python train.py --head_dim=32 --norm_place="pre" --rope_fraction=1.0 --tie_word_embeddings=false --parallel_block=false --init="normal" --init_std_up=0.0306 --init_out_by_depth=true --lr_mult_qkv=0.5 --beta1=0.95 --lr_head=0.00399 --decay_shape="linear"
MLP neurons of a small language model. Each row is named by its layer, matrix (gate and up: input weights) and neuron, and shows model dimensions 64-159. Each number is 128 + 24 x the weight over its row's rms, rounded and kept within 0 to 255. Numbers have three digits each. A neuron's up and down rows have the sign that makes its largest values positive.
After each neuron's rows, "fires on" lists the tokens most often at its 100 highest values on Wikipedia text that the model never trained on.

L3.gate339:098086099155137167120101133150152147123109119122123091143100120136126124113100143126096074142118155142117131175101154146115146066154061114182106111122091134140152128127081135172165108117129141145084120117120090102157164141154116108111126128125155137109145143117130155182131139142110157162
L3.up339:105158124174164133096146126119140123105144104088148116136113086141141126105128111143117183072104099107102060159123136121102174125159123141107147136161144104177166153117159121120164162115123109115110116103132118114092144115132150139117120093141131121102112112163160131165163110157079139128
fires on: " ph", "ch", "ph", " Ph"

L7.gate194:117119137095158134061152131178139133131090134092161128114102114092090129114154124125122142133155066160112170147177114100106163147142090120099122134123154178141139124095082078184094152142097173142088157082101139124146132114126145118189162137091154116135117135118136147118106106123146129140
L7.up194:129108167094142139143124137127141156103125123155137135145129130145122111125130145127127130124098136141089114088092161156103138146133116119168139149118107160190122147135103149169099121102127105067140121102143107093106110127146126111136104125082106157184109145143139126119149141106132084133
fires on: " s", "s", " years"

L8.gate9:146110112116119150112129129115157122098125159130137123123150115141104160085179105110120131123108126153101154139140098142107152118099103130122127126130150064148094116109128125140119147107130125163146089153143096101140147169118136131124128128112132118102101100101150118097152142130129160111
L8.up9:087162140130071162129128111148127112141084113130137131164099131132146155120151138142174092132141163143150111121120141119139167136165183156120130116107147155126130100153070180061132151120151122134130086134114134100128125136156182145132147151100098088151138118115124128113101097111053150127
fires on: " h", " th", " Th", "Th"

L6.gate81:125133140141144133164136057165142092142096132071107178165131141165139118125141136118094148149176148144181128121091115094108108122118102151130165128133096108121118143112122091121151148164149173109102138085156118121125170136118111142135159137153106181145135181114098151102146121155133155134
L6.up81:124140112149099124157160111111156123128174173097123123113149120093113123137130132136128140149143125091140134148129152107137172119140129143119086142169146142088166126144173117104142144095032150140139154082138122141137137131148164086139134098129101152124106147126095112152108147185127105140
fires on: " b", "eb", "ik", " k", " K", " Wh"

L6.gate385:131103114129154130143172137132138145105079137114140138128145098135135113102103136097108158166142140070185110168138106123120176162111083154107107146163117154127110133141085113131108141070128140129106089157146114143173121135118132140102114127158150123102133148097195152107162146151129166132
L6.up385:166142129117112160134066134159127179097108139094119144127138125105099091129136110111102137158138138145124127158122173105135063170115130148158159119096110122177135094116117112140138122108180160144116118137134115114126113143109154096088128125164142138144131123125152156135138111125063146072
fires on: " on", "ies", " of", "un", "n", "art"

L6.gate163:128144122137121129093104130098127123101123156152092105081090137106145117101132121142171101073136119114140145107124186161133122122173136130094153116133129154113105124135127101151142122103137174142160102181121114116145136129142121085113164091148141114120094141115109116143128108092111137129
L6.up163:148155161126063091148143140081170142134125150187103162111104104105140183132128136130155121105129107130121133153143153105120150148088153094109094144082140139136115147127132129130156148106121170162104154123104123115168097103164132095128152147143156114138135139137106166122154138075166102127
fires on: "ly", " well", "ice", "ely", "ently", " been"

L7.gate159:103129146140105140131150171150098119167136121155121135115070087121134112132091097078136127139153141148110169156164134161120106136126116157099107123145091140110081117116130146163172089158122117117101101152140130152116120123178136144153162118148166114144067158152130142127124100133129161139
L7.up159:136114126124175127080142149132107081108134130138146131181123157099134076126115122107152171138118132130102135094091138142162105113158107104148119095166133174115107086088114159133125138146143171116091132162149111099095162112073129119164170144137111168102124135114117156120126090137159122158
fires on: ":", "ing", " of", "|---|---|---|---", " name", " that"

L7.gate118:125117105101120133093124101124140150127119093150167123134124109126130119129167125147142177122132129099140115177117092151107154126115123135095141120100137126144159123125109151121116169170128159119140118116153148146099099170142108126128128078108131154123123140126095114161147167082142172161
L7.up118:143131134148125091147145097131133127181110156101077135146124087130141079108083158126166151116157142133124164169104114105108155178152084125134122128125118084120131141137108154094100140127113125127118110091154124117125132093114110139110171074121120140125107158095148103106134159141101105153
fires on: " Mc", "-", " th", " south", " wh", "'"

L3.gate216:127129108117148129105103143126101140087108156194100161147104137105148169126107124134114128120106129126078127108128138128130150114137109193116137090132123122170135149116110136152114153135090153073143138115122129102142138112135152143134123130107150116138081116142099124139185108102109106124
L3.up216:159126117127121132131089126152137137124091155150148135119148131128149122119152068108152118144144119109130157134172154124101096184122073117134125124166132129110150102151081138128154097133106119127130124100140169111084136141105097117105165163080101099149158143138129136114115129152130107137
fires on: "qu", " ent", " requ", " qu", " per"

L6.gate192:106113124142137119117142106145148125162108112138112127145129121141090121106147128132111122101150099173121134132101131141138172155114141151113112113095116087140103181127144119130111196160100135112148116115091099147157142124133100112139120142063102099145151097101102099111175088100141071101
L6.up192:153118136130151128145148197118154133124148171069131119151133108102077115133134155117144168134138111136139133157119088129116070171159116165129094115136130100129125109079147142185119158126112092106118088147090126155135135118082146143142115138136179147057124072140119110136148154137131130157
fires on: "sp", "p", "r", "qu", "o"

L6.gate70:103140105145116108142129125163126139139114118148155155143106143107131146135114143112085102157140134144135096107101126150110136131122120142095142107153114093152158115077162122129169103132164124127106117148145075133111146149158168125152117144150131148156164137111101134138121135118152132126
L6.up70:121135113131119124093126130130165101091141127149119131139103173155133135113142083125127135135124125129095125165129115133094149135103119092152145098122093120125111127119154100156139138173156091133166124099132114119118169093088166138110153163115100133156156164078118140138151179121145128155
fires on: "ens", "lect", "act", "ol", "and"

L8.gate227:107090131141124115088112105170109120170168139095170144132160109084146139111123091152122133128103148129106126080152159166095132077153116147121130113125135099098111138118082084109094139093128146088121151114181106111126121119094127115102150118132089132190095149160151114134134139100140163104
L8.up227:147168155095144092096126174140131116153115147139119143153116114129108133130136136096081113164111140133171159157171113135121184155129142117109128093092137176164106127160105135108107111146209132135123127152116130119069119066155132128078142121066127131143138132120137099138096179150110113132
fires on: " h", " s", "p"

L3.gate201:105142153137127163104181139113126111168114125084075117123115165120103150131156138132102149117165118087097085134145171112145137121146128124142146124110089137075140165114131138145139104127150132124172155149144105152104121121111104139090109159111121120160114159175115101149147124104139092163
L3.up201:101120108118162147140126123096155166138122139119098116162140153155119157117129174153118074138109121132103127137121121109114136149159142142144133136148127113101158119122135131107114111151115115159173120141120104111139116073133103113151105143083145122131103142143126080126146125135163116100
fires on: "ly", "ately", "row", " up"

L6.gate509:139101162140142142110122140161107121131117114167161137129118127142145121156094084064137147140136109117177114176108116138114131125091139116159124138131099122099137086106185121149088121104115160129121132139136133153135129141176178096141175101120185126106134145107172144154140114135147124127
L6.up509:174122166113143140118094088172109193140124155129138059143133078167094126146112147116128090160160138109153140159105115117091114158169158181148112163167136139101121106113103164133151120141136144134146125124123117127140125128084097117112171127127132132087109137087122165087115129159104127121
fires on: "um", "un", "az", " (", " |", "od"

L6.gate422:183097122096133122121117131126123110149151139167102114084126125132115153138134178117154082073141138113141092109139126110130187090157128110119184142124153134170064113113121092151121148126144132134132117141126112132174104145106117111139158143164133150136152116109114126121134143129104149102
L6.up422:091081135125129105082143158122133164158134121118135174087097125133157122101175092109123110124179110124125121127134155155142129134169106130133171115105139118119163110116109183141130111127140113092099124138119111071168137134125116105116126142091129130089139147132095122098119121111140115148
fires on: "ly", " or", " and", "ely", "s", " often"

L6.gate105:154161137107104163143129169178137148120118148079083107104181137106106171103106146139132119152178098127136116166128108110132125126121134150147126129125098153117102131171149151176178130161116106138132099097127167127134164183068119148081157082134139089097104124104133155124126130092133134118
L6.up105:134123153158102092118142146134167133147151118136117136120132139133150158084124112152143089124112145125129128168131105083150176144141142090117098081116140143120122150151127112134159119133148096128075123126161135122143157106093148173141140154121091165107128130127116154154121116157119169092
fires on: " of", "ost", "aged", "–", "w", "C"

L3.gate122:162094119118136141175147076107100120131137173113097145126152156146117098131121114129137131124137135121121134131080122110117102145143119126101119100164115115132131107104118101160159159099120127109121151127108085131144155130166112104116123169149117152114121159129132111134167117146154149086
L3.up122:118137124134103132128099159162130071114120200167102110122106156145132133164146121119106100148138117158114111139105047157102095137153142112110139107127167117120149120137123103157166126115174154106123139106145151141140107103133141121116100109103153135110119133198153139124130180130139102123
fires on: "{", "emb", "enc", "ev", "ab", "umb"

L7.gate251:160126155130097105160112113166121130150130145092157124170140085116137168133110103104095112130176075142180106088137102113143145095107132154135147125122132122087113114146132138141092141115127157115125124139125138100138149094144164148127163160134099089120173152120150155174129138115143138128
L7.up251:102121153140137118189100117133168144098109149111151157152116112117118082159114128131120124055141119081138113100134119148105184166125136145098159118158107099121176136100149095141119184133119168111103149123116152120099148075130116123118153123155122127112107116170135094145134180134137149107
fires on: " b", " A", "ail", "-", " (", "eb"

L8.gate150:124130152105132098119122123136174126093132092117078126127153142103138132114098123138125132126099127183121124154123159127110169146073115173117184136160157090106112133117116158125149133126140121128119123157158151191111109144132143109104111139150161080169173170108135105130103124107117117093
L8.up150:058153105122127103110150105136126156130110126124117156147117146138118142098147121139134169072124090127129134148169178143140100147089109157123098120126160124158103148094181133114162141185139175127181131108151108124118085093127101123145122123140124105158128147117137144099104088148126098125
fires on: " Ar", " ar", "r", "ir"

L7.gate445:114116123120155158114134121158107131112157204148111144109140165127123110122146162123112135157091163167157115165179122158076126069134150098080075107112131126111108150165135124114086140132139115121148117172159136121154090104086112148110126116131090130130108148112125134104099126157166126085
L7.up445:121101087129148158112121139190146134125134155178155124143139147132115139121142097100079097176084128121115147096103092175096105104131141077131167142132120109138109150130142123149123128181150132109158161155147101076121127123080160139147143185129107163151084123097131131139118130129138107044
fires on: "f", " his", " gr", " h", " p", "ct"

L3.gate352:142123105129155094098118158192121091118113172143137145170115120138167088113095086094097137100168113171132129132153105093155089109118119138137135142088133125117171126173165158108082106156109154121058104105124150109112085118075127154152137143178167162123175111142115141136148146164103167111
L3.up352:099118138100181109124123122162105124126130126074117138126115115104092143178127153093118120118115125112122111106079132087140089136080126111141106089136147175103152148111139128111084104103130168129149120115161131132137123124135133127176139147129156123140104118110139132100166154169109119130
fires on: " b", "=", "amb", " best", " time"

L3.gate373:100137127164124119094163112116157087105140111112134093135113153127132166078082116077150142183111102109160110130162152156125101136127066126126123134142104086108141191101165137122146117128099121126142137136135175130125143140103071184114111114105105132120133156106154080134100108125135153102
L3.up373:120156134090133116119150129148126122103151100130113142065122126129130141125148124124160150073140132132106110155175155105156163122120157147140119079124101107150140078157167118155109196149131164119082078140116087150121104135119120121118149125116118146144130128170122145075106140124113123126
fires on: " Ar", " U", "r", " Pr"

L7.gate500:148120175111144080114144116129115141141100120115158129137150130095120153133128144116115158144115143143102086159081121134078170105154101133129083126125140139068120128158141133067123141123161073126161140108130159170093130113130182135131104126142147146136166099134173129100122158142142093149
L7.up500:118145100155166114112121129139095156145121111112162143143143139087152141093118096108134151105123086115133141133121136128152161150161160184111134152132141082127109134067155120143115154130143150084138110128154144156111150136136116144145116095177171129165127112144138155104148085114133081136
fires on: "m", "g", "on", "if", " of", "ell"

L6.gate316:105099131159122123147138118129132158148109125121161188145133096119171129113134128165109119127129107168110129141150124104117107165071151070124113135084139108125140108099122096119107151088110109130130089110113091150149136123161160131125093140095137119144137157085126115141112113139141132119
L6.up316:111179163084136116138112143143145108116146116089090113134139091162108086076108102153119101095156125148152105116165154047158099148101104139126172151139131148148115124194170155111082097080117142146136149143115138114141127114114128125170101155187110124113133127101115167133116107110142146105
fires on: " comp", "it", "ic", "le", "f", "b"

L6.gate114:120111083144145111131098126134098118171134113113163171124098139115103102086153063092143135120137142133108106124167156110109117123106122129138130124111099111118115189136109131078136115139106138180126106118102107125130144088142137105165090121133120140126132156119120121126114159169110162113
L6.up114:127113133143103093132088140124138138158088151152113070161109123141069102099131093141111111118084129145154138111148143082083163103123117136166134170129186133137138161085118088120117150100101131142139108109159119118133095160116119118130148126099097119141131096161185133148125132123095168124
fires on: " and", " &", " Bro", " /", " Rob", "ro"

L8.gate412:144107147121144158133119116161133150113103120141123155110126108115129097128150097126109152124156086122145127092117143094148147164140103119103086120167132094072131097118093132151140144133117140123135153065146139151154132115145135129126117147128176113115139110094159168128130097168111121134
L8.up412:114119198118128096150123130121121194113106132122104095089141130178157146119124142100126116117126139106143139129122174136148147112165154135137146125129146131130114128140141105113121139166110139131147126110113112122082107139177110142156104155121123132139121133127149151116158124168207094114
fires on: " is", " are", "th", " s"

L7.gate114:116076164120106147143124119122113135118140130085093162123136120082093135108117151178129123081127160146095144110133148102188179119100153109158143132125105174132140185091114141147117124116137135118147109200128092107102161135127128119171116177142087136142129138098115101114147159104141136155
L7.up114:139114090117121108095119118098149088103140117122086069121157180121107095149129093080107138105113188119114134152140148139128137135138148146094097195146117177083127187142140130116132105122113110184132114116143169116115130132109115139087105144126165110159126120123123130140127115097113137117
fires on: " pro", " comp", "ly", "ately", " this", "f"